Weights of a small transformer language model: MLP 1024 squared ReLU.
MLP neurons of a small language model. Each row is named by its layer, matrix (up: input weights; down: output weights) and neuron, and shows model dimensions 16-207. Each number is 128 + 32 x the weight over its row's rms, rounded and kept within 0 to 255. Numbers have three digits each.
After each neuron's rows, "raises" lists the tokens whose logits its output raises most directly, leaving later layers aside; "fires on" lists the tokens most often at its 100 highest values on Wikipedia text that the model never trained on.

L12.up548:125142136127128123058126134117181091147062141102134091088169118083145129160123086150129136165125143112089185106134111079201131142134132105151059160157127133134157145204152088135087116131072086100087175150058077148089173165087102087165146153110134173144098088120128120111096111096098108146134161136158104087116114126135085127171178131116156133101126162121095101094112171117178108134138134180159123155169102169146143196141068084097194095180126119135138093092132144138138107148115116114117176106126096184135142093159135131089123086072129071139155082175139115140060081163137059100
L12.down548:128127135126169130140119146149100111129117160153135116112175122098142168127203171148109088093106158121171169153139135161094152114141154132083132145072083122119102091150107141116066066147139109125148117084121143122149124102106192132097117144081113084078154110109146176148128137075104112142152138137117098187106190125109094112100089157208162151117098125113124088102146165149110128153157155189150104138150095159168201175144148122119143141106133116075142097116111142145096121138098089121101120137112080124202122090139103121133151152120180144102095133058157131094114178124071164255
raises: "eff", "pur", "ade", "e", "flex"
fires on: " in", " ", " In", "In"

L4.up225:113149110149126152126146074096126164185114114147161123138129123100146212140163142083129142115115068111120099096066113146137219146148102137099165092114147069128129106130161068164140106112149159195126167107165128113148092114127084122187180083114183090115131204144190143186086061124110150073149129081139082144113177116084100099108124096130137153143114132133160089108180079174089117143157115176119140176122154101098118096131131165083079166115175111093105121133189103106139154127110106108133162083141178124121143141102162140150128097090100117112058140094124055131088130145078139181
L4.down225:115160150118124108178198111096141140128161102152156144132175108064087175101150126095158160108178152113078118124107139139175128154103131128072147096171153133117155177150110103186182131166142091093164094129101093158112115102146077099131109163114142123122130150160101143134127120122162089136133176170064184149139163097162111179126100080153088169141121153156096134148132027089112084110082147148127056132175166147094159181066191167125121156064191200131148127184128156141178087143121145115163161138105147104133099098157194107126128164165130122106157125146154085100105169157150143141
raises: "gr", "h", "gun", "g", "hu"
fires on: "-", " Z", " Ch", " positions"

L10.up246:148149146125098114188135153130163105190133144090139071105116130179096162152157110168161150172142128137150151114183145170129181116109138113101106151131086111158142127128165064175153107096103171130169122099092107151089129056119104122161109118125089107120129191117183119094139093062138122138165100155157120119135141067125080129084058064128150132169115147086095135104118071077087130081115148151116146132197127195132114127146129104111071142142120138110112109125113129157173161120139099123113178143158158175148119120048129156127141154111082171162095147103157060170133089129106097120
L10.down246:171129134115117063148151139126095166169168072116108150136143073172148109170130164092090144125165182156113132148098057154121197139110111141117140094159084110132113155115118124138149160101120150149128102125152116082159121077098151146081122091144116127136149108157133086105152045081120097156102119149094130112140187103121088138091122051134152104094119113224120187122109110101178065119081135083193107124141157108137110181177112125114104096171125142108129092144115131113118158165130118171154188169143105146133084078090152201131046123132104107131168201145130103097121118087163172095
raises: "har", "ha", "hi", "hu", "h"
fires on: " Z", " X", " J", "ud", " Q"

L10.up964:164122138176174182125129151176091086163115129085126128110125088172182106119094146105121145135064071113081145102108083132182101168155140191071184125142162142149111159124148067145118152167127156068180101086080126143094120112131161137088132082176163143095104122163106106108106149156159167075138071130141177129115113157070105137108150153114121176105125169093113173157138128134115145102079125136125112189156124125130138148181099105103072143094144135157155159104127148122104129095109108156073131120135082134119106103089142092159119150069145178152155100235101126088129171155120121134
L10.down964:141163124121161102132124104110145059193147094081139081159161101116098113083120127147187137121144152177098183007110143105131152098136133138167148135063114088145161116119119106147124132178162158173134137208091136153120149117146124130108114084109102135122201067162198175048059168142129137095121074121117186099123111102191157097135125152124153172119168167135129145168104118201185110168139123134079107130103103139128173088163159131172117132078126143143123122119147148185121156141111147120131147172126131094119084152149130092122144134106240119152135127135140139132147081129165098094
raises: "°", ".", "n", ":", "km"
fires on: "2", "4", "1", "6", "3", "5"

L5.up89:144103180175113151100098120150111152136081196104144115177115105107173105139124108117100107104119081108128137165145101123163114151117125153129177094154102091129112091140095110193146182145088128127103105129096143084165141134085150133171107100092110137095100128134155119112160150154178157122147148124145080080161139133166098117102073126169124164090148174077132114102093157120169139077091124085187142080156149113159146138069193038145087099123096092060083152069159155132083157090142190132053110130143105087116117099141128135166137113135131061123095077172066105077148155128122131143
L5.down89:124075098145133112164181139090189172141121084124143124188120160134097145124123111100174127097166104121149143093102088118120051116097144135161111141163151160089144181156148159104147153133100150105109136116125109094119126145135093058119150152108186172108107140154159090099105133173103184129119186119079143099169120119131112103117101157126096120133103120147089126116124072211151128114136143119162128094134043105130116123080116083151170104110159178086119137078077164136121179097110100139154133151060137085128126141097103126142123104143113140084220134120148123074219143107151134104
raises: "\".", "th", " |", ".\"", ";"
fires on: " —", "1", "3", "2", "4", "7"

L5.up417:138128128097131163143077132178143077120129108136159107085162151105121122083083144153123110148155080132171068173158096185165141104093087150132086100117144106116101126196150095144124082106071121115117100129176126065153158138154152071176106091077115141097133140100159105092089037114072122156147138146087141112065123117119111129140124121129140120110110143079157148128145111114127064165160092123136189178080071077089119080144124139116123092099117075063115122134116164148134129154139138082111078124115161147129117104116086132112104172143148102104102089124115142156202039115139101075
L5.down417:103175164140129145193119122132098102162118130129156170061160099138120158054091138106084112126175127145137166148207108095132141074142085139105156142100086127103082133145083086094141081116147165091129121138131147122123144113141091100143115123057138100101087092140137115099134090065066135110126157158062139160126161141111146141162069108133099178104132105119162112128120128112097128088174097123099146229112132165064137116126184127150117150101164121066115122136126176158134143128164170129060112101112150153120143160128113108150052127156158117087166103067063127173121174177150124136
raises: "zen", "ial", "ub", "id", "ective"
fires on: " do", "do", " first", "o", " Do"

L2.up512:162164116164156192081116127133188157162103161100105127120130106143111112177110186055127101138205127139146085137155169163155192135142134163117118200170104150084123092128145115094145137059119093126156107091137079066190139142112079084096091130212109195148170123158169138118145122131146108152074170121205128160134116080097154117168189125075104124178104153114119177083088155146125133105092086151151108095077153132113164121138126102149132142110143106096135125171152115120113170177102114150149114120126128083097148108079164155130131191097079093144116157106113099201118188175111120105
L2.down512:121123127130105127079062131140124110143132081147214077159119180135141158138117148109129144134111199131154095189152142070134171116128149151172155113123033126147108080126085171122119162147175133201110083092139091101090156117139166119102110077088090137117086139150115070159162088127068088130128116071121141128110112081124096173113139157057135132137108110115060141106116133129160076083081099142102115106134131126133183111140108157107113077105143114104146144150161077169080157126111114102162118177121160160090143096096115068105110139163122083122143148174104081118113124103106136130
raises: " Angeles", "sson", "ez", "Cloud", "so"
fires on: "s", " of", "rd", "th", "ry"

L9.up1005:117145121145139127151185127031148105114133114116077130129105069145131095162116092088130083131146118126144114165111117160107099151095086137104172111122161180093119153138101093156119116097099174075152093126138211141123156173138165132133159177150149090113112115079149148148058188150153143081153101146153116138121125148186139143107143087098082196101181129115167094156157108196130123127161097146126156126114132126114145092056115089157085114090087106156152133113142122162063133135227085117146152155171113116132119254105169103130165106096161103138146081148144102187120170083068050122
L9.down1005:126184078140163093134098168031148128083125133186109146135100089124091068152108123107110168118074141133077106124138127168142095119098088050091188151170105112073134106173116157097155120132154092217160138106063132100105130186079148133121184151170153121092108115149121138173150151149120146060120093151099112080128184175098139101111109128087085119128164117152114131111135159131137177134071077157116079147086114121082110154150145093141061110125154129164123105116072117113107131085113090138155143086125185145164171158144098164116188091156079110086101098166124132098122157115076113125
raises: "itude", "ire", "ier", "ux", "lain"
fires on: " p", " part", " front", " one", " cover", " centre"

L9.up462:171178091067110197108116079149156054160148096152097168086103149164090141164171136058171121113101180124091124181177144112173119112159162193156147146132158156195107129149141122108111089151122141063178153147172163110092091084110121173187129200123082138125147110125179118159134099104112179150132121128111083158101146109116123117122153097120153088142100103104104092098111098063156109162089107081124121109125165142078165080120096139174130130055122100098175174170132100167113210127157079127162098135163101150090181114111116089162099128139112100112100104118117118131081082171160167118
L9.down462:169138211170142124111074108089099131112094057106120130078109187170149125086126109111072103072110169106142162165087108107137096116148105174087147083157181129146133056146162120148078123105151096116136128146113148142051146106093128130103109156103128148076074090151198116172168129150160097114136072123174111115122103150113148076114163101175131138145108105059157109146121108122226075074124117166101163141137157151101145192107116140160159175115108124104071102064058104186143167059148136142160141064131173111073133121121098153159088156133127126126125157114048172157143079118139161099
raises: "gue", "ry", "ber", "mission", "ries"
fires on: "lo", "\n", "–", "ro", "vo"

L8.up757:141137129118131176103139064086116077076125092141143174092165204099110132135118074075167067108163052148140107106108164102114127161083142093057159135099135153165120065102142134131102123113103130131132102145187117142143062147158154110116089165165164132129195140133184159128110140108086181135136113116147074138077162084177181098161132149110156157146179090126105145147129161102140144128181141097175123171153161087093184149050109165097152149160143096099148123115079125177099149174151114105102061199102135148107088122081191099149124189132110096191112095168109100139134093130109159148
L8.down757:142172145117143148195105129160151105162094093155126121096133114134197088148073129083145121152151125107097131109145149121098118073095130113189059123095122173164131120172132126094088113106112110126151141097121149120093175138149102150068104151159137115124135049061155089071095176103178147130097131110143106101083164139151134161168159180111137176138145144138157118086128117079042131110106131146155054098127071084136148106107134063122133103138170169135067118097140089199115143126124040106155136108073195149108146092164174070089179152098138140159208123121109093114129069110137126135
raises: "st", "land", "act", "ek", "ative"
fires on: ":", "cre", "ro", " Cre", "7", "8"

L10.up190:154153160119089101171159098155104139146141130132137145113175111124163116154150172137163085136119121145129148087129109174131154150155134125217102148148156169184183144168107116078143128134086179129059109153142144082162119122156114129107074132129136170141172104134135105086128171194121111146072115133124157114151135142145118165186099137138200145077140097121120184134142128142104093142174190077207162162175109120125079170095058145114146127143184095159102061186143155113125104100137117185101127128133083117157097138107138052150183086153165073088086129096155153134127140104140103126
L10.down190:059111156181146150091105092132156146129105111127160129103154066084178142092142157093091083096101145172175156107138162134133181098140113144123108118140140174135118106144100104156165188101134105105113136139114109105118174126067126138106124071094116103142154153128171147127145085143056114084137135162092159123105152131097141109157135120082173127084165094136150137160114097138139149124107139122123139152200156131144115163115087163153160164102229120147115162107128127153117112086172167103092085161104088146078140108111098100194113142126138102157105083141137165227119163082105173201
raises: "-", "0", "=", "9", "8"
fires on: "1", "0", "8", "7", "2", " "

L2.up723:085167143164148109100166054121124134131099112191158130187096118173173127185147179143105146109166224181089148102215077164057123096090177163144159145141160168085197114170120096138071120098102172118104119156166129093100155126106124121164112180144164155117111050125146097154152133135090170155148128156173147166179134114132185160166134148142140085108087153105088172096081142131151118125132134141120143099142089146190151107064180129073072134105068119133215091127095085103117139141184155103184147154168168116122132106079154145106094132151096106111135133145063064156142149155071104131
L2.down723:089124149175155106175171090101139081159093071160180176165102086203172119121096150140180111152119194165132083110178091173093082114129192116123094102184103166085094105075144106104159086152113118120124119117158129143125139103141110131051090097143143134098120105153156084092068144145123113158171139144161150173160084114169116182185139131156076082163137131098105180145142130126133172093185121141088174104159087137120148127123155115153094129129092195130125127160113128129142127173137107106114164111115155098161135128124137159133119100214085119092126102142141077141101071057131104100
raises: "throp", " Angeles", "ning", "gastropod", "chester"
fires on: " Win", " win", " Los", " double", "mark", "bo"

L9.up873:103168155137124145165073120133147120086101144112167079163172146178101135184162081113155153142125136080154173161138090150135157087120079158131126174135100127159112152134164176119106124092152170119141141140083163102134082097072135140159081158131105107106112098111149150163194108069155159096093087151201191090077152130105149061149185171144112136090131175116110121143099121093123141112094082160177130117130168178146134070096145125125107139164144096163097118122196147140090137079161122140164124130196083150080177085101129117115139148087092097179150120143139121211150083176141133146
L9.down873:188066144124125134159133113116105101090149071094138129104167106143140117113116119081178114199144142076101127122205096128118156065153067096167089136125107139114134134134158122121194102119134140169114098121122138159083117166107144131094159138111134086141085109134120142149144074098138112134141150102120114088140085080133170132149096153125137078111151167161110192126120094159144105111124156131069102113094155141115154079108097123117088097191123100120118147110067144125115175112156143147160162152148048136204071123123090121099145203118127140121119083078105071214151124114113203135
raises: "ile", "le", "i", "lay", "er"
fires on: "P", "op", "F", "mit", "tempo"

L12.up372:135110128086115139138170189132089139142086117184123110128132117132126090088136096190186151074128120093155153088135086125092084112085124116104153174109089169144167122107154147128132107170084133114135120146092162115135107186104144098178128112170138132132105123101151094149063147122135175134076096190163155133109082151073134134085149095045090065068084169212095128062121143160081072154077136189141119128139086125125091109116145116083090181153154120111120168142086143131143092120172132138085193120113135106128094155146065099082141159089137154153173157153164123163170228146095122138
L12.down372:076115124093169134162170142087102102124109134107134124116069136064093123125159125170196170114118207181070146073134150111150028092122058130069170093096148114126150174136165119174113158128146098192045152075146163161110167107117092140127102155185186135122176078058156097166103114102121082161117110160109151187174121140107136139126079115104104092108142168139102118142113148172135127118155157143176181119125115124100148124129105107143166195103130151174072130110114108097115108127154127151130135116134185084140133172198117110123124118152140059149129089090095117202134113108090082117
raises: " time", " times", "cade", "test", "|"
fires on: " the", "″", "3", " that", " an", " same"